{"num_hidden_layers": 14, "head_dim": 32, "hidden_act": "gelu", "rope_theta": 10000.0, "parallel_block": true, "weight_decay": 0.014, "decay_fraction": 0.699, "final_lr_fraction": 0.05, "max_seq_len": 256, "doc_mask": true}
MLP neurons of a small language model. Each row is named by its layer, matrix (up: input weights; down: output weights) and neuron, and shows model dimensions 16-207. Each number is 128 + 32 x the weight over its row's rms, rounded and kept within 0 to 255. Numbers have three digits each.
After each neuron's rows, "fires on" lists the tokens most often at its 100 highest values on Wikipedia text that the model never trained on; "fires before" lists the tokens most often just after its 100 highest values on Wikipedia text that the model never trained on.

L3.up684:107132109073094175219106080081111113207092177097105098128172174143175129093118178177118136113155128104121190106111113068107120112187140078147168176123143090150074124075157129166138160128118140134158138144148122159071102189090149127157199122147191123078207154122183126145125136057138124103149147132094172090162169127146059119148143103096121160118126093057136093116133124109096191154147117144109107081094108137135151176084096197119160162185135150100100115139112082092118058133121146101138104143111095128084164132182130115103117170111104140186111135119109127081162143174121087106
L3.down684:140125132130217110190183139138115160083108150114145091108069136135128185111122100180151113116118139063141126109104141105140190124099144110153091136166179102094094155142106131155142158124212084170083085121082120128127155124151157108072134142140134111139148117098047039145141125204102081170187135120147164138085112160132181140171093159130103116196144066151109123147172122161139150163098154106124106126188092140149155139102139114103172155105105081173134069162139135136145105058109178137083132125083106143144065122159151128163155136113121146112139143119122167132163117134099123171
fires on: " |", "re", "ver", "w", "x"
fires before: " ", "\n", "b", "y", "al"

L11.up638:177116082083146108103099087116127182144117193169112125135068140101091157114137136105168141083145085191104159172095152154140150145078108211144139090104139145130137168136085096091139142105073121122142120114105137145053132123142078158107188149177150040102081137130147124137166175160133131162110054136187118102137162077140150187138109115115143068125161104123134123178166109172156138125125142096070144159126101119188117118046140087056087099121116145166210132137167167144106130136131102125138138052114137126132139104153127143131148118154094080110130108073103114181142139120188120107
L11.down638:066146136066152091111109107149140134143128158075172109094077105137095091112145135129113189147139128130159154127142113155156118142206102087123111101159162166112131122187133151145125128117108113126170039214156186043102118096146119145125204095142120156106101198160117128163127115107137138123152183139099152158184138115076118138151133098153155135077133124163159084130070099154154171132158177105092089127138075115121121082124119141107106117157110147111125145071173223086140143092138096185093088108159114179112148118148154146137158103103083106176133094108096130183186135087101152127
fires on: "an", "n", "og", "ur", "s", "l"
fires before: "ia", "y", "ian", "al", "ic", "ist"

L3.up202:109137142172184131144158191117133105148153201103125183164116206106140128145076116097196074101160146111131173128134125150101167093125179138170118126141157123129145091141115074119148100124101120104058116077101047083177045092112168108096076142130105155163163077152148077172141098155122128089145132103101143073113059096092156135134143093133139121155084103134143081113087171174096190123141169115103156144080156087109110124177158181130156166123165140098154091085158062126138108168180136127122128118138132101167098172130084105149167120137154145033184098103119170151140142095098134172
L3.down202:168109172133169110179144139100135106121108140146148185124069150105155114140088087127075061127142076177113115152194100187097078108089135109102108141150141086146114177142097134135153138138137159112136080104110131164129163096142181167121129132077090135142128137123107177105147056137118129090134183091091120114165056043121138125060154118125095215104143143158127129165082171130113151099128091101112114172198136161060112072158189169122121153117112154100158151109128113119093173081101103156137090098169089101132140178139158162174053110148153136094200150109116112109135153132122122154
fires on: "il", "r", "at", "ol"
fires before: "m", "it", "d", "le", ".", "es"

L9.up658:119112106125173102117092102156123107105070100113112111129112098180132092089089090168067163149177107111120159040141110158095094116158116118122107164145153167154149094182129159137081142135141165112110079158081131082103163132061173121129145147116148117089157143139152177123182149154099148081092129149154101128138062138087047175142148102133113081171128130162091140163152160096125180106177115149154158106084121142115125119175082158106100117071142083138144142096114120132093145095096148099129112144107176108140105099159079119116183046188094126139135126139129197139133127140112110158
L9.down658:152089062234148101179093159059175081180102137065135118109127136108106141121140101072110123107066126103120121131071122126101084076064092113134134173119129140174192059144176172148152091085146110178141141097113131132138110153108087140138168108106084077157142090194180120125145147085130171149098118106167166098133141096101075191161131119126159201133181158125144105128148124116157106089117120120115093130169117130079158149135088141197090173099147123132121160147125088149138120119095074144141131138137184152092106125163126116124128097121112156106173124158102144185163142197095187162
fires on: " con", "on", "an", "in", "us"
fires before: "s", "t", "c", "n", "st", "d"

L10.up876:133118161116176140096064112078213147156182137140113135096079056107129109116142159106144104136109112111179045159160106129086085170136141105130119142119056109128090091122137129144100173175159133167147089082136145081159098098123119118164111080133147183090117160097147160113118182154076113176116105169115120128129084168074131135123105143140159100151147117109116106144054107148167180157140199115160150132085046075131145146110199076146136175162161158074134087110151111129113135133123113155043130151130057149120111193145157131081131101142143145161134106138128113141150157148118129137
L10.down876:156111162088127067123105092156172105141206117143111137138128171112121136135101186121087161167145084176152117199093124126092170134108109157148168120123123137143170146101136104159121149132122147157136100093096112065132130147157133130180132185100113139129111121098171148145136151119123057068111081070097126124122080123149140135123136183137140124105127137174104057085109147123077175138117152123184155190165079101144131137112103114146134139140141063141116113122180181144159111113086112119093141124151116087131144167131122117024125198074104196123092097138099111114162202169077143191
fires on: "u", "al", "t", "ion", "er", "ess"
fires before: "ary", "in", "al", "e", "if", "ain"

L3.up124:148127167151090066154117152111099113122178163107117144211146124081101136144150117076057157152094108124122166059132109141134081143168099103130130143080101091108188077108102160088117096148095143145106149153125125121133139115223136164152142137103130091145120110114120156061125149121148151188084138140186143120103173179131074156166128121161100125118080141105167108137181122172132106107154137090131160126101124152146177175148123066109161149116118084106175127203122100195090108098127099132145158117058112146209114180150118162116110129220111160093142071108143086110088126097106140152
L3.down124:119155096148147165128122120124142123139198063152206141105083147106088103104071144121113180090176138124160102168134167118099144152125159096113113122164148077138113159128155061132102151095135117141125169169121144144109085114093096077175121134126212133123144117179200137101110138139089130148086143104162190167105145170136109118123171134095142133072167176071129181183123080165154109157104088106100132105176146137112162099117073158138126129076160141112141104154138145187104067111190215138089113106134129170120071074147120125138167122094110109113085181108075149122103117104154191092
fires on: " pl", "ic", "en", "m", "et"
fires before: "ay", "ac", " l", "ro", "he"

L6.up411:139114167146133139092098092078117114148168138093106159105155124137056175067122085115128119066198156100179153121112141070107079193148110153100206196107156174112123152146144094100164106137160078093109128088125107126117136133150180127126158183145129051168160057088070119130107131135118114113162137140160106159174075180174153132158097109129076150115138143095100105129114173131165138094101092085138122151134128127141137123182100139134150120127123155152183069142154139072165101155123147151152135130120152162110140133045095131152205150180137076144131141103047121101184118110139105153
L6.down411:120131086148082105151130120185054148124098128124181161170112102103128181142164109162134133107130116043116136100124154086144087146154106132137081112102163113154099127104109091107101161088135117154112146131169115153178075140186124080094098111172054173196139133118115161134115177123131099136161175062120177141121121137191108156233105093146097135060144139115139142149102032153120175082096105162101145103132119184136124118171132097145185135109165144106110099135079143141146065121198104153093122169118143110101167092147129155093112156123102102095104105132133103103131154153148143134
fires on: "in", " be", "ine", "our", "le"
fires before: "er", "n", "u", "ed", "ing", " b"

L11.up784:156103093077109097160094165120121158194117129144086158120149150145088134132161156182143141088119133119131141118102131158140111113150133127202128088172096094152091156090101164132146155147161103158131138143142112145111091106116129171072162136089162131163090160056131165153135122149083081072136111168143139120161153128147116099175062091124137083156175115139146059153085161179123172133160149109088082148051094102107136122123142119115102147131116096074165116085151111164096130187078159112097141085107133103035224135149135157090134156133079153095085173122145072118152127169087148113
L11.down784:212165094126061095147132090135090187142074093158130129142138132093065127183119133123112078135114184090049149144104107140124116146193114133166173132124129140108088050096076064201121128167155148085159110145166169117058077121127120180071153159166183096126132122145138131088136101065077093102111119172129170083102127105164157167150121139186078178130104103101120134154142090150161143105135112098083191103104139134086119132115147124128091153183125164112152145102140137170112157184174150123088135128136113117132157067123119109106141123218090155133148147086114098154183108094117147132
fires on: "l", "er", "in", "mer", "h"
fires before: "is", "ic", "ist", "ical", "y", "ity"

L5.up164:159086118147127167152169138130165154085222104152153101159118136143122175086156121147147075156141156164110173080174164213039101125139152167112099124196125177095171110148130168151186109141086102152121096104107094104133117073083090130142137093114095083159124134097137071094184172130172093118089170164165112125202098075139127105166159079126097131142170136110178092108124103110099183115119150153150063092114128124156085120130139066106101136116100161082188102128145106098124123099135114160109065108177093178096153114146109133089142104132155160122134140118123205124096085088137143177
L5.down164:134133102043136143096138140133182190117110124116190105132126077138069137131114124116161095079128115098164148132114159146091093152055178133122074096132121117106113053099169154152093068120094146108161112122147102129135156097070141157111093075114100121144162103103146113121222133131180123147129156139140178186155174097108148091141136125179154112124176092151064179129184134175127165142124160115089174111148088169123217152123104134136120096197036153073150155131113143128083129097116105129107154152160071076188121124133125174102097119170137080143131170148077094117164132136093087126
fires on: " wh", "i", "e", "n", "oc", "o"
fires before: "o", "ich", "ou", "ation", "at", "al"

L5.up176:096150124124124076176104133161067115110120107066140130043139142192140131198099111149117136143116162139081168135133141089138147119153179125078127112146108177181047053142149106117151167172121154122134133127132153142134149180061139157124157150116123124094113118118139152101134109134136152128070089183125089131095062099168167144083089154100174138102128091114063173160181160106141199184119120144150126106064091150146118154169115133133104086148129070157136119157150107134118082150150075147149041087130122112089139160151089106089129093153141121106145154119111105110114138138171157129
L5.down176:080101143157112116136158100094166035146084149161210087141088153117072117161084151115104093146162135152167072134122088146143118106165128080100092114167137133126157086131143121121067127167127148169064178207092116135115158147187156125147129124096095119131111144116113126075103128124131179182105129134123120086080111128190135147158111132179152142159147128088111113092069145137144163118141147136148088134088150162155118148143131141150123123154107098102130173108195144098045131089096096087056153184138136108129100159133060109178134075098183121120172096057158150147143141146158129193
fires on: "on", "it", "p", "il", "re"
fires before: "n", "ions", "d", "s", "t", "f"

L9.up734:100117114096085120108067197107080146103084118060071131105138131082142126188150131154187109120143120151115149173108202163146129122148134153156174113181097095112123135160094083189097148139152161147129109098141120159134184097070146164102132151080127206173139109131108153176117112169124078218110101188115109144103107141145112126133135092096144160127172150145099124119130144075156158131132142105152171135148091135132112085167127138130134142065149139163119198116122116106124150122132123101150117084099135131082191093134166156078141051098153113123192150069151145128134069138170089156
L9.down734:104095165152090131169192055131085132146139130069086123172089151156159130151112136140107035107088179145122123112168140101133114084199183123111207071088057101076148155103095138147173172099052102120104124112134152162191145159117135124102116134163137049137185135101152158155138141150156140149137106118126098146119126130146167102142089134147086129128139160188177122193114136157108062157130125190146114108115134166180124138154116124126134127190099119097141107153154055114156073165126081107149079142175155104129141131112127115103124158136106161160135150013083120070156144118098152143
fires on: "er", "i", "ie", " th"
fires before: "v", "ou", "ver", "re"

L2.up567:120135156161140097147158063073113157163074207081120074186176076110100125179141108129088145123176109090145119078069151158100149096123154058133178132117123134118148126160142120182120095124119145111093130155147147143104162113071133108072146128158093125130149103111140130123121066094122141109171122076088147117114141137092107083115140151095154136075157067110119152123124162159092091169084103142154125140116141077155163116170102172113100091171096089138138119167164132131139136130120091052176069173105144159112143145147151089051126142148124124144091122207200113157170216109066191105
L2.down567:147177132155118105155108086104118103154098144108100147113124109128140209093178099100116127133152129127157140150000117124123151091097164088069104094145151173079138150183109152145120129093112112173087144183107142149054122140097167134152165128167124118169151124172141127116159086134173083109188135121044094132163108132087171110147102172132124129132118092092172103134136140155104093138143125196125104147105101128117130053188128206169136123140106154138109147109113143097168096145107132139164096163131128203151094108067108159169102064141135092120096065166127146082097150188115177144
fires on: " al", "am"
fires before: "p", "so", "l", "ong", "er", "b"

L5.up67:154106072128138117144152088105092104120085136050134135140165068165139135094114101122074180090105116105129127095139112101115104082125179129136108120146146107103116143088143101151129201131143154114128155142119166149123202153130094092146046157163113083116089094104101134130114113113113089161101152152102122145125166156106135160187114066075114128098145142131160130176174109152139105156128119170174077149152145174127155124106123115130152101166100117206135086103151102132106140167099097094172117067133164125080163131074155066131165147150122198121073198118138153080152195122225175121
L5.down67:110147127115109164129170132081120115077145076111169111184074094158145158166135126123105161127129084105074156085126089092062129118078171126139046131130139175142085105113098170183061115156140129149158170154129162143087106167120110113114157113122032142084104118106125139109120120134185146126129083164179100102142134133126168130107082105142143161122140176154136108087155134127134144143099116121135095176131162146133090127088186107073169057150150136166126062135139061170113059098113166157110129175093139145126125100141198165107092127111091126143168101160136051137104177133146093160
fires on: " com", "ound"
fires before: "p", "m", "mer", "b"

L2.up566:064172162156085119158120106131130131122141176154130074134084164115148141116161108141117153151154100025148142142102165082113176129100117099121083143149143134129154102182120108109123125099142120146114141152142139170149160161125165054023158179147125174112040115174157128107180129133095127107120110038164102130149108148081085184091135100105068175114160143182178153124148120107166163121116096095067177147105088081181168112127074090132157124148162127152113160196085068090133108177169124102141109166151159114155080140147117111152151151104128137057201105125150086090124119144107130129
L2.down566:123148145140167103145178100139140141149084107092129122157107141177106146142112097125150121053143133147110175167110136124119144162131102119063123091174137177064145143181116144141165165073111071147119076146186167135149166161153185124175162101103121095117138116111123121159140122114079127131160085134146136101088159077090091100118129199090104144092101124072118150088107168154157120150171113105187102097135137122147142162184192117187156107127132111115102134163153103131093081184128101158149167135095142099124154111087164128126194121089083197174076136161120097152125173095127134110
fires on: "t", "le"
fires before: "ain", "r", "ry", "y", "ct", "in"

L5.up33:135092220166149195123195142107064169151081111097067114135171141132125131098190135148132087180150069152139166159124146131170086126064126070104094118102127114149129091128126068103111136112125103070141188081136128108105104114089132130136092130171139109146144144125151108082137141109133041128149140197149133113128139153148136124153131138135115114143184098062077106094163149113127134111144182151152133109085139133226110143142101064100166206072126138133103101130138127162124096177127080093147149142088117123129154143160159135160120143116142118185100111115086108116093164136076181079
L5.down33:165086143159071108134171137184153134133101095119080162013098138083160108118156049144115097147151139159143143111138097104183144098076152180124114100094127099104125110167100176159137135159122115125120136136138165168078118154070094064136116150155108070100151090165082059128107152150141111089113164145044193117117077169173188076120117139149157091095081108104139087110182128136133078133178163123159149152083156143139169123107132097174177111143095108131120149123131088170143132130145104109168133147137132145151066156200129121116115108079156080122120160147092089135170133150163117122
fires on: "ill", "im", "om", "ot", "am"
fires before: "ion", "it", "er", "b", "and", "ent"

L9.up455:117094084121177102113162199110182069198124110119166168105123109128159087076122142107157147139093101063081137146108095134116112122108165172131132060137168188099140159182138089091124132097128128132107136145144146096141153130095141128152116157138059079108123155109145151131096152132130152201155127084155133187094124154096129131089131132109157133117146152100164122064118145164107145134025151119103127113094143147126102088074119141114133160158113108145142083150156134116144225062106098158134135134142134105182085128121158100146125123129106148099149040114170150169153070123125136197
L9.down455:108112126132105128149143190107148134110155138106172095066116103107130145125137111175146188098160165065113076103114129145137125055127140181101127124140105123144087085114165105141123139115188137102158100173105113146159084160081108108133126126155130102222164116133152165164106161146125081112106112128131099107143175107149146103117065076197172098132166177124169063160021122142194118113163160130137155109160082150077139077091120132104122101132090168195073147069161187104197160151153110122126082156105106148103110142134083136150101165150168171178119133101147112112094110151104094095
fires on: "\n", "ia", "e", "9", "and", "2"
fires before: ".", ",", "\n", "-", " ", " and"

L3.up277:110117149165104157035152169147100127137109104139129077124116128160143079126117180134112166093151153093195192128143065155119089187169150153118106122193079113174133121160149149186116087160101119152147153120130137152098136140081073182103174154091088149107101112089166184147121148164126128084174022182129173170140120138151145102059143131117104161122143179164138170089131107137098122091123106101138139133084138152100114098158107141066136138135169150114110160127171111112167057104100106099128098137117157136118101168123124118140101031134141082081181135098100142115119120184107084130
L3.down277:167132111072062114106132176123141125143099117141072098075137091193114134151127155118112131139120118143121117127193142130070137124145150133085096148111175133131133164061179195132073109102131067133072116134178164124135126058116143124141131108096092114113183124120111097101112167155157142210136114175128131131091085136130175133094075164184153121118172144137128137090141159106085156172152159124114120126171154146157139165092154147067119145131160191112068145210091092113099129115147152214132102146163122112131104185099143126088140113116159161088111129177114149126152145136163168127
fires on: "id", "i", "er", "E"
fires before: "ent", "v", "er", "ation", "T", "id"

L10.up232:100133164047092200148134166138063102141146111151096199129161105106064126139118114125070128077068151089166151137113158072074135095144080125120159131112097099111127162132114111130084193160197138069119100151181105142102170122101124177051107126154092095151132126126171125145114137132099091154129067132099105169090124140160129101127168147133138152138107137106072130128127155123103118121171147099147097132105127141146090155076184149092177120149119084169077097175079147117135167121030164129086128127148108154120179094183092172093201114107156170126141106121098130160186175160091153166
L10.down232:097163133166152138165119098115094152101153138038151154136156172165143139137189124148096137115162133164084111169103165157074114168118145135131088121099136148069131144090113127129119163140166131145099179130074122160160114125135147128059119107148137107063080118091090097157104115146116192074147138160123120132154109105144064134100137123164180196178115119094125110152088135135128167121136112164045073104161095172085093140160118103186176138151119131125164085156160157126169190087159114118116092180158087144146127118040079137119115113145081169081120170149138163092103165093126171114
fires on: " on", "re", "ed"
fires before: "e", " the", " by", "ly", "at", "ated"

L9.up639:116149161108142170150160113115103157146174152152141149109037169037146141120158129148109213142174108206139083145123146102156122155155142165108086070131118105110178106099159117097089146138127125082153131123056137122112103137089121111078089168129213148126161144142100057195090148156040152162110143126151083098098118158104115144132073140119084145080149154129148130148101136134100139129148169137098172115131108130137104099132150103144118180104143158194122104186156073178116061113126131123178104102104116158103212130144128132088140127115187087142139153151107149091140093108145187116
L9.down639:170191164166137136120114098147060111079092174144178061177102156095077146064153099151139114126153155152102106106126143144112168050138161145148107074170111169119174072114138101142122118100132146110131155124138173126102105167078154113126128150149136132109122171162117102116124165186077156173155032131138161098114120126138127159156125162115103146109152197117117095086096142159177153105130107136058161107166120108018101111119180135125140122139117109115175162158128160136097064249120115132152150105127116169123143130117173143081125087176140136196145151152140067150083127115109113128
fires on: "."
fires before: "\n", " In", " He", " The", " A"

L10.up294:157101147078107137151210120115149124136163138188128134125051075153154116137142132116154132187187149123093062182125083124189139143151076097112117095175134147132108114109098165150052087140093106085166173149105112147068128129075179148127119127107196080142115140085146142182137149135078156109149160101182129174069117108103130170177186108141104145134120142113093130154146141067159157150148111164118152108116127079119147089123162092120120105144150154164129150153115119100032165103181185142145157116120129138094164094102155138087108083122081142078131131135119106145125108131129125097
L10.down294:157115120152171159194129146103124153061115132188124157171107114088140166118169080164135178146146168143111151120119162107165157115089126174152125184125142118169151139110118130173084174119125137098114121139165111140091097071124087143108089063154156141077145105119114129148150120169128168095107158146143094152061087091203143144098137123122116147073160157115169119134078108112090113118188153118137100108127094126156144125075154140139089151178160088173063162070152144040117147170087101097120118110103099123094147126163151123129092194121115132121179103172123161105070207100158124168
fires on: ".", "u", "ation"
fires before: "\n", " He", " A", "re", " S"

L11.up691:124103110140130096140159149164150145114137121062130094137127139184128123101116170152094113123163125190136154131118078147161141181058214112069146101097150121182135110082084079141125083168118139133120129115131158126089166184222138116123120115140157087116100203126095147154049113154126093131134102069113141126134092151157160108085121095144125080115139175166189199099103112118137123136135136145199153112168140130130075123143082136181132153209096093169151137117117106108153131134099187081137105134136171075108120136116157082081082136130097104164117168183115113135132108108212135104
L11.down691:127131107142094146125145134181136149126117118142091139114168169103140150123141132120150136099126076103182158078096158139147124119120047158155141122127109088096148143122099127172130109121136135158139179090148203195087161197137174106171070105111150135160146063108142174079141142094157123146159163160104102161137125132137092103157089177039115079151121131135143112112149095090047145089151127162097103152111125135122083115124166151130159086105128131082090168128124141112073076137121152136139045045126148162110103175147176077153146112188106094127112099158152114149078121129095169201
fires on: "m", "im", " com", "om", "l", "am"
fires before: "p", "m", "en", "b", "ong", "a"

L10.up821:145105111116158112108105103096122124114095190152074118121087093122151130110108073145130117185133139097121058106115141071141104093140123138146122080168112195133155153123170166116118093133190119079161125124092133138109146130099090136088083166164122131140080159115111140090174114111114161144100114125163137081141123130099058109143133150158181149111138103156143119162126127178128121171164106152160081117172171158098146140067084184169115131064111119192176111074126103085107106172161129122133175114173153152121072105174167029130160085131182130108145190079125128123084194108109182064
L10.down821:122159108129143114098072088100112022119112148135117096129099111136116113122139167117073159132091125120119132090098119172064168136159174132101129132142120073104124083094163193104098125128128205149090115133126157155127155101097118168107096147113123085128158129138147121144139135173132152080081098146055145103137064111137096111093162160164150112127089107094173160067147140174165173191196136141176148153109129069168214162090167166171136147139080134122103146085163052133185142118141107162133139148116101186130131118082167151147115074087143111120112085178107075142168115149150168145
fires on: "u", " re", "s", "it", "on", "r"
fires before: "al", "s", "re", "f", "l"

L2.up704:180110151175175158102215156074083076185121117138148152145129131119131113105122148086137145116159137188125143134129073089081137138127121122157180124140063095131119133132148138123117119105105078127049084138136125122126162163178121167080127091128208126102156119147121106185116109124101117124163180150156041113108125070112156169051193152166109154117100132142125174134062163154038069084103179110098136125111120131100115134140196145135167110175106102146034099160128130124139115173080086126121132138151147119108128089118126090106193122145158128123170184135137124125094098128149134127
L2.down704:061086171162109131164155154129146115042168122175117112115068126135113097081158102138087073142106160131136088077138089122143148077095123171122085109135075145131104105155103152110099117096088190138161132180124122202080083120131153133106149105200116095139163070161123142122106155118141088096150105149129166124131133115172115181077147162206105151124072123095125089132117197133150110125097095095113125108169052137096093155121164129209147113151074067074112154119090157150113078163092066158148128149129108110124131162103139158105154109116140147116153161125165114163153200127127113129
fires on: "re", "ol", "ost"
fires before: "v", "en", "at", "m", "e", "d"

L9.up529:117139136118113109164187147098159207126081092123141163143153175071120099147117162139088111174139146167111142155106157144142102108131071137123097101134127124164198152102107066131158108108085116099133154122066149136129101120131116119112135161087137102178124213126135116130135071089144072117139116160126091103089146097169103137157148135144098124116137131105129145101160204121145170062144097089157121132097106140167117150080114089116145121096138124160187171101083136150111169171109169106168154107124102064093105059126107081094108109173086186139075123137136099141124153154180115140
L9.down529:126140039122142109119128136166123127126143191142159105174104154091148076123092163088150112163100156177115128108141099132140182118178047125087077174097206120087137154115117141158132091162131131135118136138118094062128163182127088075153068158117137159064110125153144156141188109188147123095084172197159164065080171127138108146066095142128127178137133133114181122065156130136138113090114126092137141102143136140180121169124068152106137163067132165151106140121118073130134124108121139112096155154146148146177110075143128069080084169100128170142156152083166102102116116131098026146
fires on: "ain", "r", "m", " con", "1", "on"
fires before: "st", "at", "on", "y", "t"

L11.up682:167130165171124147153169138130121164185142123134112134116160148104127135155144120156121132100088094158140093102067099099121151117031120189076114128126135076103154107142067094169123070140163084116162171106103125098103103116147129129125154143188111138123128089111205102092169130151118123163162130133128125116144111172098140108165110092103129134099146145166136114135121106152072112075142184104145140151103125082123110108134136052157131127125094129114105096123089141166164160163142087132145181118187145147064154088151091185134069125137147130179156121117097161146141135117207151043
L11.down682:153117139135203163103154112149139170133126093124129103061126084107104114169130142124142138130196092088080109143126144071144119071139092162113180167170058161109086091154107108115140143100148102107131079172128167129115167125108183130128085157126116096153167154065097169087089143171117120109146076157114194132132132149125064161115138132126114170113111092077176143092152160062147158121130150195096228109125166106111159069126129161075116140143164112108104164128196128091149097129181110127109130115056145121098101150102122114129137121124191136133091173154143118099167139137138135217
fires on: "om", "p", "art", "im", "am", "le"
fires before: "e", "et", "ent", "on", "ct"

L10.up756:115155121125090130158134090126114087163134135122149094128095195130129069120186138159170134111143155084125142138093171116129156172114171153081101135121127135158124130152117079133086114134106142113069142174117114126099115175124184099101183161189139172077104133119177149088184077151137078096118157100096118170163149081147054147127089102139063120182072177068139142115161112132092128149121171102081092089084144119178164105151176079181199133056141162146120134177118080109118169124092125125113135140087157081124161128122060107155075100161163118137120148056132099084146098194210107136
L10.down756:116172126159116109119106175189113123170089143098118129208127194145139122178198125114145158103147155095106120110091141094180075121121146121171176169148134065157100126094113125136186076115135149150097168155126137172143107148038097109121188127110057118105102119134133107140146056152104129097072153155149126134147068095097166133144129174124151152103176153152158127093126161161087103135097138087118113147154144103131134165110119094172124129080106105118146173075151120084112194170133164105146100128142123173138136217057103154147164130125109065131119072111142129109165127114139130116
fires on: "ur", "le", " a", "1", "9", "ir"
fires before: ",", "r", "ge", "ct", "v"

L10.up458:068159117096163074130117169099164034160135134152109130137171111140110146138160141108128069058140112127097115182186184131093148109146147121129121132122060095178164129149114128088118119085157121118175139028110134174163159085071183091120124160169131151110140134071108130110149157102159078122135156135126172116101112145121082088161120143173157125141143124051176120152161103137208115168196079164126145123157099119130203146098112137106080102106156155111142179167111145147075126101143097120124125132149122144142088122161071103139140143162125103133137200153135140087092122085137157075
L10.down458:084130138095144130170143116143137126112115101187118146217153134180103122103106152104134142081093126167145145160129151144061160111098115136131168137087104078088104152083072134111135157062150092135120159109070124220109181149093092169099112118141090161153158140094098159113108154135174082154150068090162143082146144111112142130096141122142172180163119148109127146108157154134078139190201151099102126151165108152148114092124101183184125148133156148065158176138116174084141082120174084145141103101165068112125135081011111102145121103135089166157126057182191138145128140097108154174
fires on: "u", "p", "it", " P", "\n", " I"
fires before: "re", "ion", "art", "ort", "al", "ct"

L10.up379:093154111124086105077151099164106074111160139130127169126098139107075143103141103139129119086165123118132121154135170170108146109169093126186122130169147077154200178047099147140109108121156157099143128115129133170154176138173096138194151146091184135102094169129102120164157136180102153132118134160139085083120155134146093118102097065182128097110162148087167066173173137158141121122098119101095130099150119179142136072122145093167111137131128187142172123149151142158121092192112117130077109068128052164173063188179068165061077156090146117069099121139093124173107117138154169140
L10.down379:169109148170118169149116117116077122073125112139100042115087109078123106069133119160127142172122113128132142159098155140149130156104104124164072097145071172148131021109117127121081105060116151112164171131131087182132117192114135132147075105136160139147103159111131154123141114159090112162155105157137167135129140146161130098135157160159118121100154125141107102122095191107126162093143110188125078117128102126146131150147103144150134168185132136125137166130223187134104118150163133126088118060167143122120165198135083159124148104133065165088150109162142121180185083141031135149
fires on: " pl", " ", "en"
fires before: "ay", "ac", " |", "at", "%", "ot"

L9.up214:083161108112125081159093087143094144185111154110084131076103107062098073156133123154135117112128124130179158127087132164128121128113107116133114140162081140126113135164054127128170104150134149201085120047150120110160149117109215142080159135101129121175129127128131081153072173110113114117084074157137147154135152136152128180137107141131052122173190083218135087110093120151217187149186106074093110103112172121156094103132090165128140162131075102127144120133068156147064123127082145117101115143139163203111162091142119144114149121125172116132132168131162176176097130098155130069
L9.down214:169125079110112135107177063153063126165101134123084186133105133180160119203114127167131188100094121146155144141113070159161130116101146102155092179132079155130097097087144151126089064118145146112117086125176121097093085151177150159104123112110077044102107163140107151160155155134127143062148076140152114125193103172125096157126122194230110194112146092134142168145134144112153134103123111115102078183134139137118138072162176091115111103075137138131104155076132185127077125153114168109126161101153133139136142102109156121122153108186091141131137188091082124178131104145095117107
fires on: "og", "at", "ol", "or", "em", "h"
fires before: "y", "ic", "ical", "it", "ies", " |"